config = dict(
    hidden_size=640,
    num_attention_heads=5,
    positions='learned',
    qk_norm=False,
    init='normal',
    weight_decay=1.3,
    decay_fraction=0.554,
    decay_shape='cos',
    final_lr_fraction=0.0,
    max_seq_len=1024,
    max_steps=9641,
)
MLP neurons of a small language model. Each row is named by its layer, matrix (up: input weights) and neuron, and shows model dimensions 490-617. Each number is 500 + 50 x the weight over its row's rms, rounded and kept within 0 to 999. Numbers have three digits each.
A block is one neuron, or neurons of one layer that tend to fire together. After each block is what it responds to, as a language model described it from the Wikipedia text at the highest values.

L12.up1231:464500444476391496501494478489516469429525533539541459509382534423438525603504545515396493617528493479570518480592482503471528465528464532505444425465592438441494543506493536500498443489543520566509494477513469576557502563571583401435501525537575461463549404523405524454393514489521557485476497579518588453412434582585509450584563552478524473499491447541551460511492502532490441471514
L12.up1655:495527541500422543460494504605497528462512599556471530569414508451553508476599420475474389509449447537538605479547519583493460487473413458457456431462551554534494569547498497498422461527568496582494453488490558501496550507494485501493480538565428551569486504481510470507488478560554480481567489523447566461489458492527611446490475437562484496541589428470566445488437513479467471441507
Function words that introduce an upcoming verb: infinitival to after intended, continued, began, also would, can, not, which; also leading table pipes.

L12.up49:584470505536567516509558498633605477479462448485569471519605519521454533515500465564580497515479502501485495487542531433604391502466507440552495504470565447499614558548482443498462484535442516535519533408613488498511479459493559495423420512437393533497533474520563468476485535383534551460499539435535491575585500499474490596530487459537518439533551516543516385436480480455561504556413
L12.up2010:555512451413525456459495391470554553502473551518403491445468545508532429565541495453554471518540579572525543428472507582422629518474487550497483430555485407457586472551501463470387427528573476492606560474464537624460515568583493534527522507479358595548521430485577460431452411491411518503447527485416454591504570507438513517535437475555534610475552479540493514490516446525591461464486
Tokens that build a film or work description, such as nationality, genre and format words in filmography tables and openings like "X is a…" (Argentine, indie, thriller, short film, manga).

L9.up1262:413426568476520551489376539537479494467447528590504562409473447502623504486550495582453547428398503506555510468525481506494480575510394507531491520436544484544532553441535494442469548549456565473567468445501506511530485514553565555526408544572477490551521516555496508538471442484477399448528512597432494482501434488509584527478456447501483436515510487577551496458411576497453493528461
L9.up1923:469508468509485518457350514558491574439458474545458462470512521505579521490513510438461489574400560481559560506541585631523561459392449459468468460522559544476585540507451487527491549587548507550479462488476490533461490458499507487527452528496481478595497482571423583446397413488485564531556518602442492475537453509614520529485489506502573399565549445490498484533431475521510497560470
L9.up1986:427538578541541563513566468520549594512477476555451529474512505494558510451525531488488406494393494471560488481590524507464457528515519502557461464470522565498472513571499508444463464554488535465501484501549550472499509538427547560507556452598402458572544460552596511486538452504483522504465438540412502483523387576496456520492543569622431453544542446476551480465534515497587584475508
L9.up2188:553551536453500518366454551583485461541516499577452512533506433462569583459537454479426480441476547565586518512493563613555451552450384518473533389424549610505509503501551558544481478623608493502550539463520501500431461551535504526547479550550442476520450459470489524529510435521602577494424502523474508458488469495575521522492566443543489423486526477614505503475369512389504568422485
Fires on the last token of a sentence's subject, or an adverb after it, just before the main verb, e.g. "Daphne| says", "he then| introduces", "It also| offers".

L9.up16:596570484480476540581465520488508567466515484416496501551490429578520522483523496533550560518472537543611537526474494546437494416491507520463521495469452549512467474431504531543513438508425490574559557490541555538436510542421578513437497538519449479565472419501408584532440501546405479461464446570434553436571577486432584400611482548536485544497657500531401532579491478564477568406535
L9.up210:508479491488461468475451421514549502496451581495542575431476431549468492575574411497407581482428567554523476623594450504405439519493585559438408451461497486489490516534506450607542480546553559478414516462555528502457525564513482500526575543474411521528449640440495460553425443524475507472517427521470467502591523562468427541467481571436416459494493523476542426433458600531530527529497
L9.up1167:525493494541433512562451390473490499501496430517456504447507507548561503447497468509488482560471385408548481513489505471495482495529484491476541511445389533474539541531557514517546475503458480467424488496519490491543454543430510474450553508417464535534498454482554552447525483491457563433475521505498476439470474590470449475526460484485534554460450541489525456555536480522495504438486
L9.up1758:487397511466494440466517544566533510522442489594508511451505515453480478528507386471569491578489472462487515524481534538464476396492523465487464550517551526576468574494532512527587493510483549450440506523496543444449578530428534454515529493649421442507416534458476544507488517569359539415425522401534515493458548501389459439599521531522450523495508415447550509532491573533481471513438
Separators and title words just before a person's name: pipes after party names in election tables, list dashes and colons, and roles like Senator, Minister, writer.

L10.up37:581543491415495485504425533447520487561521535441456469472451597526527499634541544506512515510533389432503470493484532551492484533453478497407493510453486436491546515496438540461428513603570466471477459454574497523512439516515450469502604488463423489519519539481479507514389524566471530432506392477426447417536592573483430600515566495526498568521481436469492512468507485550417501549537
L10.up933:436510508463500496651533503483519583453480490462426494485476525492493530498489462492481565474491595454624469459499581466594420448525525544537536461484507433503543451506521445547471414536540478507455608500580453539597341521497448534483505597493473500533485516446478514497452500527534513460434507379517552529464589599417440606587453499507491530524518496504524472533496518434413477586530
L10.up1046:390489477509459447582520516430645541447430607530610507640473532447441508600472570500554506413489462450573535449566473479450509496497494543532530455467438457543435570418507536552469480592442426407648537486533585499526464482566621476500467523468422512479573445477473543494460442471465509410526399446470579451509486524481470436566550540477566538533433487558550492369509465509440502571491
L10.up1292:403505481456526474503550483455552581455462554525599467515485491426384496493561462467498520487456481538535451521560500464449402513466542544475543415510402414504543487474496501460543545551458518545591509533572479514484460481565600510432566453531505520531495537398516506452528559460619544375428565454525460410443520544477435415533514512452564450546498507513537482495456437443598514532504
L10.up1518:481481473492380490426491449443509485474514524499518553530573476443548469498572451488434563483569484593454505443466499525406433485495441506531489491489502479528523536509469592537444377492467543482547550560592541508503449484468526495541432492505489562414555499518450614462515448505506563433457545581485480542549571498597495521517560490578538546523528408564508450396527513528492448511449
L10.up2223:433472516488499521546494418573538510533465599493502478422542574467562465485521493503579446412461520528504489537563460483462479510418506487484507516429579326499565548474474414460440508654461537542470606548468539577476456492488529449599533465459550497470420584507528529414580484425493596507401481482392505458509530548520425550520456565471475499504568459459536532487525501544463486502499
L10.up2316:494492523474455447491470507445462539506458501483568506490499457493618529511453499496479684505496488471530575434534660458527531456528477531422490481548548528423453532506432623519501486553479527475482556480586577432451390462536588427606429517567487528434519488444416527490554518485512514432415551486434492434481496414477510542541411547509463521525482445590555515537485508488524524503480
L10.up2527:555442563491465505493458438529533512451451490525562582532521598525558461390529506537517473479506492448529463449475543566539449550416472585461509527479569496500515491495493463519500432552506535539483456577485511483539424498409544532533551500487468469505373508452519507410495491569457638393456486531477542467399531422520479518510387488640492514482513477556593510358565548572449502466458
Tokens in film articles (endings of Tamil names and titles like Saravan-an, Rajinikan-th; section headers, cast lists, tables) and in court rulings (Court, Constitution).

L10.up429:521520440532615543480472476508457504480479461503543524447416466522516430539511486553572508531471471546475584469510492507457555524477525521411485413496425550537537567465463514530588578565527629523482490526471458471486539593536435354445559443465403524507468515447423493509511509513457409500470516544471510496509466440501566617525498458504510536509444416474600452499519498599498500461580
L10.up917:469485478462507574466473502521472546484522541541503464366470474563512505458495518571569431484547541587505603477514646576488518523433537485451448422442569541605522545473499477545526564538449515533520414480620501543506575515514506507576592589496490485575405519597444543426477492606529481452504552449503571549440536427443537409504453608488532470532629450597447500481533459528502458526426
L10.up1061:462526499444553478510408521531517499574459452603476524473460455449450535414598425501532465514447481508599508511522540499508414604506446450451502436527585480582492476488515497448476508538527526585497480397568547554500490592478515521547545488516399444545444552458558556429564363523537561405403407528442515521546475590557451549567522601663459443498411438505539387504498497460495545505487
L10.up1785:507532602493557431548389520549491593559427526493502495470514411512614527462509511503542420456476501518583540425545501557504505471444521528457366442403494478535427515560501568589442455488384501558518475473508551561537541532600546448497526497545519410502494524539552505479455507547562487405495512487468415527485486569496540493551463614509501435530519420521394544452506471467454487524380
L10.up1979:553435488370525511502502550573512540488565352519565557465503498417529469507448457528526533501446559543510546500499476546501493504457478512453426453448510523608423524504446419593520447582519548460422552520621569578456477545535488400454490406603523451514436533486538498555526471460527517539541452511386534423469499467532544480549536484537431525507516486551585459511531510446442599492452
L10.up2017:498559551449472479537450442510420513483460395507442526543341404517489474492567533594494594528482540522393504456439531598531492567471496561524523446450517475573449493401523521566423536526410495481542439486473568420537419432533469513439575517563444459543461458423453527423481568533484567491498484471421562459416546510497465605496519542529480441461527421634506414527523460474416457461441
L10.up2278:581433545517542487454496487468532525466489486503563471541493449463539496435406422562568518580534519511499505528480457494485497510499542519485485389456576502462465493441491408551495571552548539523548574424543426554406515465437465500512493522515485508517517501528486486500394488450525514497425575523467470414449491480479541534609555472484516552526472382507494539558406571526414578536535
L10.up2384:513624515401587496510564552567490561543532492531556436510468470476439492560508445545579514465623447569540534465573541579588549495467569499471492458442468421588497543467486427501497509397536516498559496470580416535505504473532555469521574425565583511487549475480522499472552514416562507557422507508433554392447451503559475522530465488484567460522549461588505509428466442424466436508507
The token ending a subject phrase just before its verb arrives, in route descriptions and plot summaries, such as "It then", "Corneli-us", "currently live".

L9.up702:527507487455448458482486442563511508535531431539504493385526497476489494524526523449541474607469505573529486495446539569497483509437522450471527532481413386502484486564498478405510533489524503462566478451494498499502519467560631464516639506492444495501469510481468513567471418561455511483469491542424382408556563492470484415426486504401531614464580496534484462493391447502522587566520
L9.up820:504405532459523529503472545540495616492487521527510418580385479490400463502486473483513547494455581503532534514505426482423522584458476541588456555499442459494509554484569547498550584557545476508559463521469556478536503518512462428551542583449512484472608507437524430404426427470520564496456436492524501409481480555433436493472431551488478440498475441517494493359490501568435520543449
L9.up1618:505527521544493584560524517566502623472468423461488472444550476495422521545576524555551335508507564499514491528530461475425566431469415436473447462517439458570475527510567505513468523419446466470578476551460506605451464421520524538449570494513503455492544496544466471485393532472437597452439486471440519525566461575469528503495631423554527507532496452552468403481537444501551585480589
L9.up2167:569479484444569462538497504474544550464548477524501527522497528473476534539521462506522477571431467491516455583489477582484501471411494522447500492489510559486458482477567505452487497449456467455529465534555493504474526539616488468507534500490444512476495450496480460417439442414539613428531523517488509507504546518440434544515468466505508426456555413487535529468444495441478543632538
Subword fragments and initials inside non-English proper names, mostly South Asian, in cast, song and squad tables or lists, e.g. Chan-dra-sekar, S. P. Balasubrahmanyam, Pra-s-idh.

L12.up586:522451593595543484512477548542452553561529408542530471497510379426516490516533595476472513472543554483489555498435528515465469546552528463433382476582517528456542429506442422518553500561487442524540447451519431506490478490502551513514534535576467489536443464500478559518546590464471489426513511579499516455550500493493442530392487451552503520485461508562496465541484475460431486483489
L12.up1134:544462496529554607562449576546519461521536483450499536472480401484584496406456463511485556580396535568465594450435527442532535491531526448455468480568441547513603490469454484619521520535493495472484509556494510499513463502565635533454605464418561513519560601580503537381491524475512461438555541601592404463488487503495491507461454506562485523415425397602479535518437506520457495570512
Early tokens of a proper name in a table cell or list slot, e.g. first-name pieces (Alek|sey, Ally|son), "at Fort", "Lord".

L10.up240:525485511522423395546391530442578481514535475547475533560479570423618556545494505550581525534499542556518610465491519515438447520483474505518469395451561416452467469445481479589474548556579486504585500447492453546517527491554528519465540515451436467454482441469489529527517457551556538503515511562501570419430598603481550545569488414543467494494478395535443473481496487523505401491492
L10.up451:548442377497527399618435488506467513535456529623468436499498482512535469505544437449645585514426481590491552494565517543441487485545477546481457410487479449496603499500511505510574434486556518577505488470556501542493415412467565491548523487522526482496445515437585457591487470482579508515402529537400518529537563534459534546513523571559561505571529442519598405553468479537501522516524
L10.up1056:577492643462538487580467470375474445504493462469496448609539455481560543474586514452488511472457480502552487433520530554465463523507462526498522482449491454460438517467460478608543423484543550509457485513489517460469483447511515438439487551556494449495463496451479541456473470582534498417475504542408604503485493574508397511496465551554466535497409509526449427469489428500492416510521
L10.up1057:474496564540537440422381432496460443537531502557475532470473489454481559522558481435506535472573438469525502532482562500453448519525586531447472450422499471518534506522505503560462502429554541579563565436506505495444433471492441460521425597491433461599551451465406559479509482520505538442429397510476459563524481560530541560454534528468503450429506429508533425557460500484555530505489
L10.up1795:492520426516433519533438578501429598474514463561529636476527478499500479521596438472521573536443438568572526590545548532500511578429448513423419436540494469498568529485471506483572548486491515454517567448548476505436494505525568478554541510501558479421459473519444460492438420438529608473448530481507518491510493562520474517512509455467586647498467487531549516449419523505500493512520
L10.up1884:422434579551552572575472494409410529460449535530508527454425552494418452450594500497576478455470528521562492539542552513465481516498500606576552424472482555508562515540431530473548431559512554521564539534616489459509482507500522499487498564458393463498492518481441462446419556555503511477458490460592555549550465497459405609402558526500531554483511418591519428446428502434540487551609
L10.up2077:511460489573592495537511540544543539463489496511480464445478453477490544535571381467486555625469478489503516528570473527475556544456436479508462428460510467431497543539483494509459514511588555564550564546440476422488506387520490427483524558568483458494632479521427573553485468519510575476555514414444497421496619524476501437572454518529517588479436467526483493446479524492582479442497
L10.up2221:503508532461434564476399508509523592506511490587528543627415525461538501429541450509489528582479557543525492568476597559470533429485475481512410456497479487558527546474399614510482561544529531575469505480465469468502400503530548441543523504519479547460415518435513584549466514558422517524428488443570609530482535470443543483511501483581527486453448421514505459502449475507464542568476
Token just before a personal name: list dashes and table pipes in cast lists and election or sports tables, or words like "businessman", "producer", "by", "as".